Weights of a small transformer language model: MLP 1536 SwiGLU.
MLP neurons of a small language model. Each row is named by its layer, matrix (gate and up: input weights) and neuron, and shows model dimensions 144-239. Each number is 128 + 32 x the weight over its row's rms, rounded and kept within 0 to 255. Numbers have three digits each. A neuron's up and down rows have the sign that makes its largest values positive.
After each neuron's rows, "fires after" lists the tokens most often just before its 100 highest values on Wikipedia text that the model never trained on. A number after a token or word is its count.

L5.gate989:153131178193125121191080138142091091121163167103136108093095134102126146140073132149135132119123050106076049114194095147138133142150131129143132140122160183090097124090152130124161119142099137129144146185110132133109115125105089188133150071114154123136117075156136120101099143083130193154
L5.up989:147162108157123171176112140135120148100147132149142089076114150147111076100130106122190120127112169122120143145098138194125107158141117120122130141157175068084116185092223060157102130109120065079203174114096167096100155148093097109138151102139132131139139134175163100150161127119146168118
fires after: "0" 94

L5.gate435:154124140125155137089170100120094120111108118074125153147137149103137116138110104166155124119128131130108169126117155131115127163106161079163045118057132086145135133162106105138124134135111127135124103105047155161141174097155116107107152087139147101073074172130120172129117137118154103153
L5.up435:142110137132170213116157129128097157107184101104143160165155068166147096125144178185137102200115135109183148146132124143110076131147161105108127118107167163119127138194126075122074169126165206116107168080094131146117165082165162142144097058093123123120069145126117120098159110148123101132
fires after: " c" 28, " C" 10, "." 10, "C" 8, "c" 4

L5.gate1282:043120167128117150107128111085105180139163083154200129192159073173100115133139120146078053104155164138072146095125111086067133129061111140140084153096120150156110129109103113167169048150097146113124099139130136074186100155160165106152082149140093115142165060161096103064083130146123156086
L5.up1282:057129131142114191112122194142163120153130127161095120124135083151100140140111126191106085111169205122093080083150031091152124123053168163123139101117126130149115103161162143122221077160139121127100084095064132072109142128147153099120180154135112109109183147214110103162079100085101164151
fires after: "." 70

L5.gate107:145121128136104114031169161129115095135153167162108133150202094116186156093083118067143177138066154144141091073209053136083185051121112101171109102074096142096159106108157094174141134124160114107109183095093154174112169109124139119120167112194087131097201140140123111153153125169131097155
L5.up107:095109116129162093114164089158139105164164161130168137148172168144136128110123127136080117162089139085138111089119081110193148088103116174132117070067153165157112146073114127175131128124111179079150158146127105041158107107132118117211162128107059088182162142079139093087149133121117136091
fires after: " to" 34, " would" 13, " may" 7, " not" 5, " could" 4, " can" 4

L5.gate118:084132118145146125124142198139115082143191188158131157116106188139118112124084148146142185119108135183165102108096129137109107100039117157165089126099118080107164134097126099131098159110099103114125100134077089114152103100140116137114081136105088152132108068155074101176160072104116126199
L5.up118:167083128110148148133117081105123117159138174122189136167129111103125119093147088140140153150160138098137113064042109133099180152074135135063194174106154100129099195117093122158112125114071138190179118155112078186182136096144088103137141107053111156142120111068158112094101093193156080124
fires after: " |" 31, "s" 14, ";" 7, "ic" 4

L5.gate582:142174128146157181143096161096145097146173140162119124112133097169084187016161098175138124130170125154054132105166110117154155199085150054151123167125086124097151061111148070190130018170111105145170150158095143072105112129140136140181160139140132108107124173108071129116120088135158121122
L5.up582:191165102168102181093110108121149170171128140142111129195151122175145105137131120093134134147170142089117117130154168100145068217065125115090187088113108187156099086088152059161148054148128051128129189123133104119127114144109188180127176090111130120086146139112110150096183132095088092091
fires after: "." 51, "1" 9, " " 4

L5.gate1428:127072130156115150101138133118079146166161107103177190121129061134176161146148101127138110154166149164078129124122134152149130174102121164140149131122164143126166115148068111142113102120134134097116101086158125170136144111110124143141156161115108156129190142210108118140103150095128126191
L5.up1428:149101119091125107123094116139102127131128121113145152114166113102167156111163140131114202141140171176070059126113116120151151169121117140149128128116135165159159189165089090128101050147123141117164092070160112129103153074092164144151176133108175130072147116177110129117116157132121079092
fires after: "\n" 77, " is" 5, " She" 4, " He" 4

L5.gate1441:121087131150124188115070131090136166092112088147100101156145112135087136210145156111157124089091167150175157096050114092133111114108130114165138115214121110104093092114127143132166093132086123143130155167128126132117093102236139148215132099128199157087168162064138122054132076127153111069
L5.up1441:112114101127113109139162090110134154125109135202141067096123102207108092156136152152075137143104122123131070082103115106131155151124085080122170102174088134097105080098099120134138133125092096119124097154148140131187107114170081144157110101129121157078132151083068112123117090154170126104
fires after: "." 57

L5.gate235:153104125117125189112111068089162172106136145116112067177105084044069084148101127129097114096153099224126168111107133091126121084135068098165166127146114120160094139112156102110146114129147164138086146180130120136123163244157138107101126158148144105140210084160113215138102074180125095147
L5.up235:190125098168163121090120181139140174147131137115151106127129116045102113129125158117050166109156108141118111132137173073134106137090088112092118101147068082139145180147116067158135131101105120159103111195187040141130079135151146123126125182109154112152202129156146152162104155092107105145
fires after: " (" 46, "M" 4

L5.gate585:122138081167069123157126198191107092057148123093141138122197127230132118092146167088140121194120101096149207170156166047147108140151142105095151108144174097142152147091100091143121118122101130128126145123155121071136169123157104138118130104164157140148144094133106101124165106148125129115
L5.up585:108125092093097145163126130140154168144133203145112074092100111143136176154127192115149163106143114115119135162137161157163168127097080105134112106136163108147081116073172080118093167131064126137123134113100113141155107169143102171103096176122148135136130136117116144117184113064143137092
fires after: " the" 79, " in" 9

L5.gate1378:151131122120110122147101107073150151123136154146132134091104135106162144117101129112138142099159115165130113133110123067128113132167130142172070188133185095137166118155142074122109099086157117099195152146131114191150108148073147146139126092100136199120104145152196188117126161121115109120
L5.up1378:103137143150167078119103131155127081154152163114137176172069197121119093134136087154039173119130150172095107143082094095152097125101107096127106144131126109043087131118129065125148123093105112144142156061141102139120149156113164125172068141151123147117125097103153122175131136102123160143
fires after: " " 59, " (" 17, "–" 11, "0" 7

L5.gate1500:131141134036121126115155142169084125120111143136166155115117109156110107141114128123146068088149051190155140136186163098171101072104115107103045079166171127118135148096190155131130114163181178074141128132118136110158164148091078078120085142136084170163106089170108107189163117153156137118
L5.up1500:133142156124089109138124102116097083177120125138073092106123126137127144149098108157097149150157092151137086126151127200152141095099143114110108108114163150137119036189142190148118143138121141134117173151166136114079128110109160167121100129161087114154044099108117127179182113172121140105
fires after: "." 62

L5.gate726:133088165210151149124082060125130128114166116097108154119138123122097127134134157142132162116129124108147095133152138097128116148157063093137080140095104109186129114135102140098140155137097126170100132107097172100111125091142136120127133092127155110109152122111150136112145071152153185060
L5.up726:132128156162138085152078060130162165150190106094126146176164115153143118086118156206100139138159171109111139134161144129101101079162085111127070093121132089152146126095119154164144118142174126126053108099110143071107183113151117162165146113102233149157095178114088136144135107140160189112
fires after: " M" 32, "M" 14, " C" 13, "C" 4, " " 4

L5.gate827:157134118116127112153093156166190088156097081081049131155125068124178192110167145112147111142172133224110090115126148111096118091169113229114137137074106120080177099154153130144127153134156147135134137096081112166127155174140168095163133110105150135098133114139111101139137172125116150100
L5.up827:110180108106095178175114144131159122164097126108102114128089084146152113116188145109160142137199145149144109115084128143165127082081129176096100177152121137143039077172091134100107050115163175169148129115126099065085152094200157122220095112103107150164134119161092112153126165084124107101
fires after: "-" 34, " a" 15, ":" 9, " " 9

L5.gate1219:146182120121111097159077121168145100095152077105147123153118139077107149114199185099118169110161110189125156107175092075129076135118131144110166078146133160136111185150204092155152120136127111204093162137171102171110138155163155121169124160158171147111192086047112150107099091146154071094
L5.up1219:089116112115169058149128117163145098116170177092127145113159089157092158171206139129147142155163155155170151137080218095099090131107107115193124117170113144142166116084197105104127069112163150121082125095112193115148129165142141141112180127145220126181085073127135128082094153144143127081
fires after: " the" 47, " in" 5

L5.gate1069:133129080124103074128104085149130133126157102173147156144130108147063135114160082200163127055135075151082127108093181083141135154069135110093080153113098178141142110182136087146193126119096055134100143171150169130174147165144139077146169091112124134162190084111143116165129123186152146096
L5.up1069:116171131145105131095186117125116145118068142136182093173090119117092203146159063187138153136115120121097113122173163093156103135100119130139111140134131145128114130152154132152227143099118082127130154110158165160131088155163175101091133129149095144125144088094125180120092115102112223120
fires after: "." 56

L5.gate688:169114132082187092099156159076126089098087143126119130168105140177117122161054152153191085129159140139176144198144110124146176159140161159161136112119172121124143141131161148145114122154150113171093091138136189107080131129148099183116127159132090133182102135159143117124112102148110130138
L5.up688:153191130148126155157088156109119138106137132111182098151127118047143121182179114122104144206124151181147138217068120130105124137074064151052171104192111131174108153135127115122203117097074109128103111107086123137105133176118185089119168070081124148103119188158149167167159171127112136138
fires after: " |" 33, "l" 5, " November" 5, "1" 4, "sh" 4, "held" 4

L5.gate1247:088146172137119102141187107138108134204135100144120112095087122069095117120142073153110141073157131195117132083107130053146101097155071110184137079132130129176176106108110113137196088136107061086067175198095127101124139130152046128154142120130130179118098132137144199119118096140096141054
L5.up1247:082119157174077101139145137113109147166161157113127073130080146109095078194060104174130111193163151128115081124151167114119151125096135127151179138154082124123117118101147058113148126107201098153115124165092113173112104087115129183088089132135141181119134097106179132069141086155190192089
fires after: " |" 51, "|---|---|" 5, ";" 4, "|---|---|---|---|" 4

L5.gate583:170149112159172129144140144141169162119134151131148135125089099099101066106135129111140095090159160128116143092093079142128112092189109139120118112154102103114130161084242099099160099164111153138134132116110157127125166171123098082152202154128103133137088146081117131087167103140087103142
L5.up583:180091151118143074100189148149210158137167169119124109132149105087144061091113128139146069102083092076151123124168132107120073100145193174089120131163145144070115112141112133138112107130089166123150114069150198114118129193078155094147118103122106117145117123121120147124179078093131113122
fires after: "==" 48, " ==" 17, "===" 11, "\n" 11, "====" 4, " ===" 4

L5.gate303:095136109100098112179110124128116104201057078155107149183075143163131158129172191117116092102201102114098193120059112149127167137157119093161131239121146159132134171125068172153197148142114149143145075109112163090114096091175154096159095116145122086164094174110096139117100132126172134142
L5.up303:179162104114057144143097147117060092080190150129127124108109099176105101166117127171118103088136158112046161097122150155141137176122106145126081116190073106142091173109132090147130112122110190099127088079088151156146154154132099113132118090164117171085180138167115095095180121113135141107
fires after: "1" 44, "2" 17, "4" 8, "9" 6, "5" 4

L5.gate648:105120145106089157189227106124112159083101072131142169148117144183102170173146151149160170110082143154109105138096110096175149143132121173141147137103173141129122117160092091119143152157200177107086097109162163199112158119145136147082095120128132169165090104177165091129102138136212158164
L5.up648:112074141148137132085064137118081044102123081104159133103125174121145121156131179092151117157151082143105142116169111098125116126116135085112160080055111141158101120116159097115119133134176182150115185163122114064117090134089125157196107203185092127138094180096122116125050129168134149145
fires after: " his" 28, " its" 10, "s" 6, " His" 6, " her" 4

L5.gate294:129118131162153122168171141111095134104100114150190130120209114128164180147107144084090135153120060178128096119090116085157090090116147071152138103182148124101125123145149146130155149144195067180129140087117117138150185123114144108135171122104062088141110137123152134040129114205150175156
L5.up294:172114157071138152132170109133117111108114169152176123142122118126081151132137133083095125124200136176093102127040089132142106091140134090167108197133155156120185151167117111083054138136106083127109151145122145155068131129073131141113132111168083125100193128121118156126135132164070169206
fires after: "0" 23, "2" 17, "8" 10, "3" 9, "9" 8, "7" 8

L5.gate1471:121165182160154117137100132143099163154135111159147143133127150115126146131130135144121078099107163093158111113128144078102090147115198161132110062113104140118125100097082168119171101122125129128114150148125129115154154104146179164086150158136178161129188157179126085119114101172083140122
L5.up1471:086116132153140099146106135169101107124135114153225168145136130140147182110191122180101104092181141039099064096105118140142143115122094143163125117121072087130106103065064137111204110129148099173172161153144048051186151144125126119124144101153130120144194143132141123186086083152112127132
fires after: "." 67

L5.gate851:099123152123111106122147142171155094148108112168157143113135105180142159148141124154169150157130139103113086120121096103109119138132161096069165128077125181147160107123116127163100153135088119101149057142042119092136092116174148117102104096153129212079164137165114185103059130145075065128
L5.up851:174134163145129144149034152122167122136130179117180161133088194066082131185164131124134162101144102112107119105107113157153079138086151116108111133158178128144153184119054129127147157148106130167105127112105136121116096112147156126141146158126096169158148157142063149021075160109105119076
fires after: "0" 24, "1" 21, "2" 10, "8" 7, "6" 7

L5.gate1158:132155141178148110141152155159113136145152157076124162133102100108160137139171103079163169141143169131186127159068093114143130094129159120072135112146088057095103135116120072098169094156107133200102077149131090115122103149137120139137135165185086154058161146132143106083151122227153090051
L5.up1158:075171146160098143133144138171111148139153182103162194145096077165156110140171097095102162103136086128129095160106070107146162125095119176088141102091114108070116163097120130137128084115140117189126119127170087143143103105105140147166067197223083152091142147154128009121130127202111121093
fires after: " in" 48, "In" 25, " In" 11

L5.gate478:153139092131092110130086165100144149166178115102102139160155174140115071106114153141134133142103126049116144108186079144152171134131088137089106124120112115087129164119146121118154097185166103152103139168107133115135141123153092158133107129140147111086153116140129135086119150134145155152
L5.up478:090157076128085039130133157138114118125130112110125155134121135162116167130121137115165156124142080147129132115089097082139123117068114179112122098124084123092104142175080164125130094143128125151182165106193188134079163116083100131131105081223149160116228103178136099167177155114096140176
fires after: " P" 22, "p" 14, " p" 9, "P" 4, " High" 4, " CP" 4

L5.gate236:126128129109140142106082100167127114169120132062176120129158084062127145119081096107193135143172155157161111097082162084090117124168114107127156099095135102069106127095139190124168100131135122159107124084144117158074107123130121078079133112126120139103099135115127125181137162179104105127
L5.up236:143192106161118094179145075119165121180169064115068142142171060088132116060097094201138113063124135172114128125085083114113179152138064181115158095111116126148127111129135051124121151130117168165078106129140113098160079092073102088105143123143166175140118102102153095134147150196080082078
fires after: "\n" 96

L5.gate915:127163165147101135162155085157129115165187120154146148148141172107138079144140152163104100136115105133121172148099166153092107160077169121179144122167091170170112162168100100090112104124127141188122129125104103129073155180095125165185124137120081176129048153045092067151143096159118082184
L5.up915:126083159154134121108132094124170102169173122135169137120152114124132064166110106180116160090102136126137150146102143096158084098169144119094084148140115148124113095111121160136120133214129124122091158178114154088165139127141080127174130177121133133102108078139087155122136057124141141146
fires after: "." 97

L5.gate656:118110124139159085139097163137208114087152150137148137120170050064140130161114130208099125161096079110121121098127112134130148093186073128160164104060148202074098136170147119073154101128106110130090168104129138091143183079119160118158103092121164154152128059080104132113152150155121070075
L5.up656:112111129152135090151104079184181142118105119128141097116133123087096106139112146183172090136161133104185111121139052090122111117164109118169171097130093161115141099178106126107113183132107079084111130149143067043146102092086120078150093100121136134184197068135177121173197161112065099130
fires after: " " 23, "–" 12, "0" 10, "4" 9, "9" 8

L5.gate586:070163131083127074089139108144081135121137084116144133091081140055153121119193120147082088124149136126123210127180130161125117138105045094055098112157188162112100107145153135105158101108164151184142089125153071128189153084122065180127111122163132140083148124145076091148068122098128104120
L5.up586:143124083165107108110126141142101148143167100155128122127158104142135119168164169108181116112151158153113178131156193124117072071116059092107149158080162094147006124146108093117119111145150118148109087117127149151185104185133160127139135128073183114092125109127059112098091178131088061104
fires after: " in" 35, " B" 13, " b" 6, " at" 6, " the" 5, " on" 5

L5.gate1327:122126104107130110118177193135098170145097114118130056142148138150077125186138167104121100170110093135103176135098081050132113143143143155118139117072150135131090095126092170171136095128155125154123132163131159155082165149191128170122171168113116073067136191116172096107123137080130100109
L5.up1327:082114174073172187110066137115129111118145076107162079111111148098164092110087096191057118161081119103068149135126179057098216146112214146174153162129101170112129059116148127163108124139082155126127137184138104145135081055161128122106131123120165099121116143151139138136130099136138119090
fires after: "." 76

L5.gate695:117118167148130175139167102159029091111170119159110155125200142137155129098117105108124146120076135119137103161198067126167164120071118198086169128055078156151169088056113079112106109158158094138114099132172101127093090141150068088127143117119044173164192156121193161127152128159093146181
L5.up695:184155082147129114099134155160102072172168128123088192175166148152210131111073105175161102073077105153151105111182062128120167130125105165066150118117123092111162128065168088137155124166094094142108110103134136126083077104140152075123099153174062131132180126089150144160118105109120099141
fires after: " and" 32, " was" 8, " that" 6, " which" 5, "," 5, " who" 4

L5.gate1119:176126085103125111091116143137131129158087101157081128151133092151170150127191217114138108134134172142176126125125057117103143128136093159093174095166135110174135117199146067163151121090085178105076162218042137119119155099146129148145126151087155091173113125132053180129139091083161135146
L5.up1119:165118164108124164180107141125106155083185132169097132110105097109148139135142119088124156159129111144115079125110166084134148146107136121138155155148165142111110150103122157105109133138141080157070134131116127122121149171131073057110158155113096144152068073086123196090103159147078144111
fires after: " |" 60, "1" 5, " " 4

L5.gate1113:141139119143108210149130110107143105164064094118106159127137131138129135123113155162176125142140093130115132139136115089147131093114134095147101176183100096111124210138172154076132182100125114145045067141112091092118121123100108168114211126098132144107109166075110126147102068134132135058
L5.up1113:123166160106151098177134089175128113080137127120129067120127086079124111151129097177093103083178176108119139146091076102116061178159093097149157113118125123180086122093164142070120131142143105099136122099135141131090152131142108194104135102091090094107109159113164098150177119142146088080
fires after: "M" 15, " V" 12, " M" 10, " T" 7, " v" 7, " t" 5

L5.gate813:103133152086143133129118130149146063156184066180137139169179086128126133060099073133175143117191079142118098116079073093144147155125091126114086079180087140079093116110147132109106096153121167209158086168047075117081096151111141155170101143112160140108139078174147157177149141140155043128
L5.up813:059105150136138138136090132138135089168188131138086119154169109175188139095162076154155201061141121211126152118086123105086085085095157133087120093119144147107129118123115192135090091123035161179180128161089064115090107180112162105077183122163137149138134138152069147155119151227132114098
fires after: " " 35, "," 11, "-" 8, " In" 7, " in" 5

L5.gate1289:076085123182120139115131133197115108089144101145126150137125120122140111125129133192147147117144114082057133137186120148149063095180161075105145114114185135159101096112103104134143178124110135117109152166117101136075098089111093132106129104112065124135120125146160142095184165116126116165
L5.up1289:091173103148153098096134112077102137133186173213120185123143082130126140154128144164128155109110129061147184112149123133095104122074101219125168044152165091095128165153160118158149142150089134118072180185114145146153144163141116139117126097117159104077079226136101123117076108128110119124
fires after: " m" 20, " in" 11, " c" 9, " mm" 8, " g" 7, " d" 6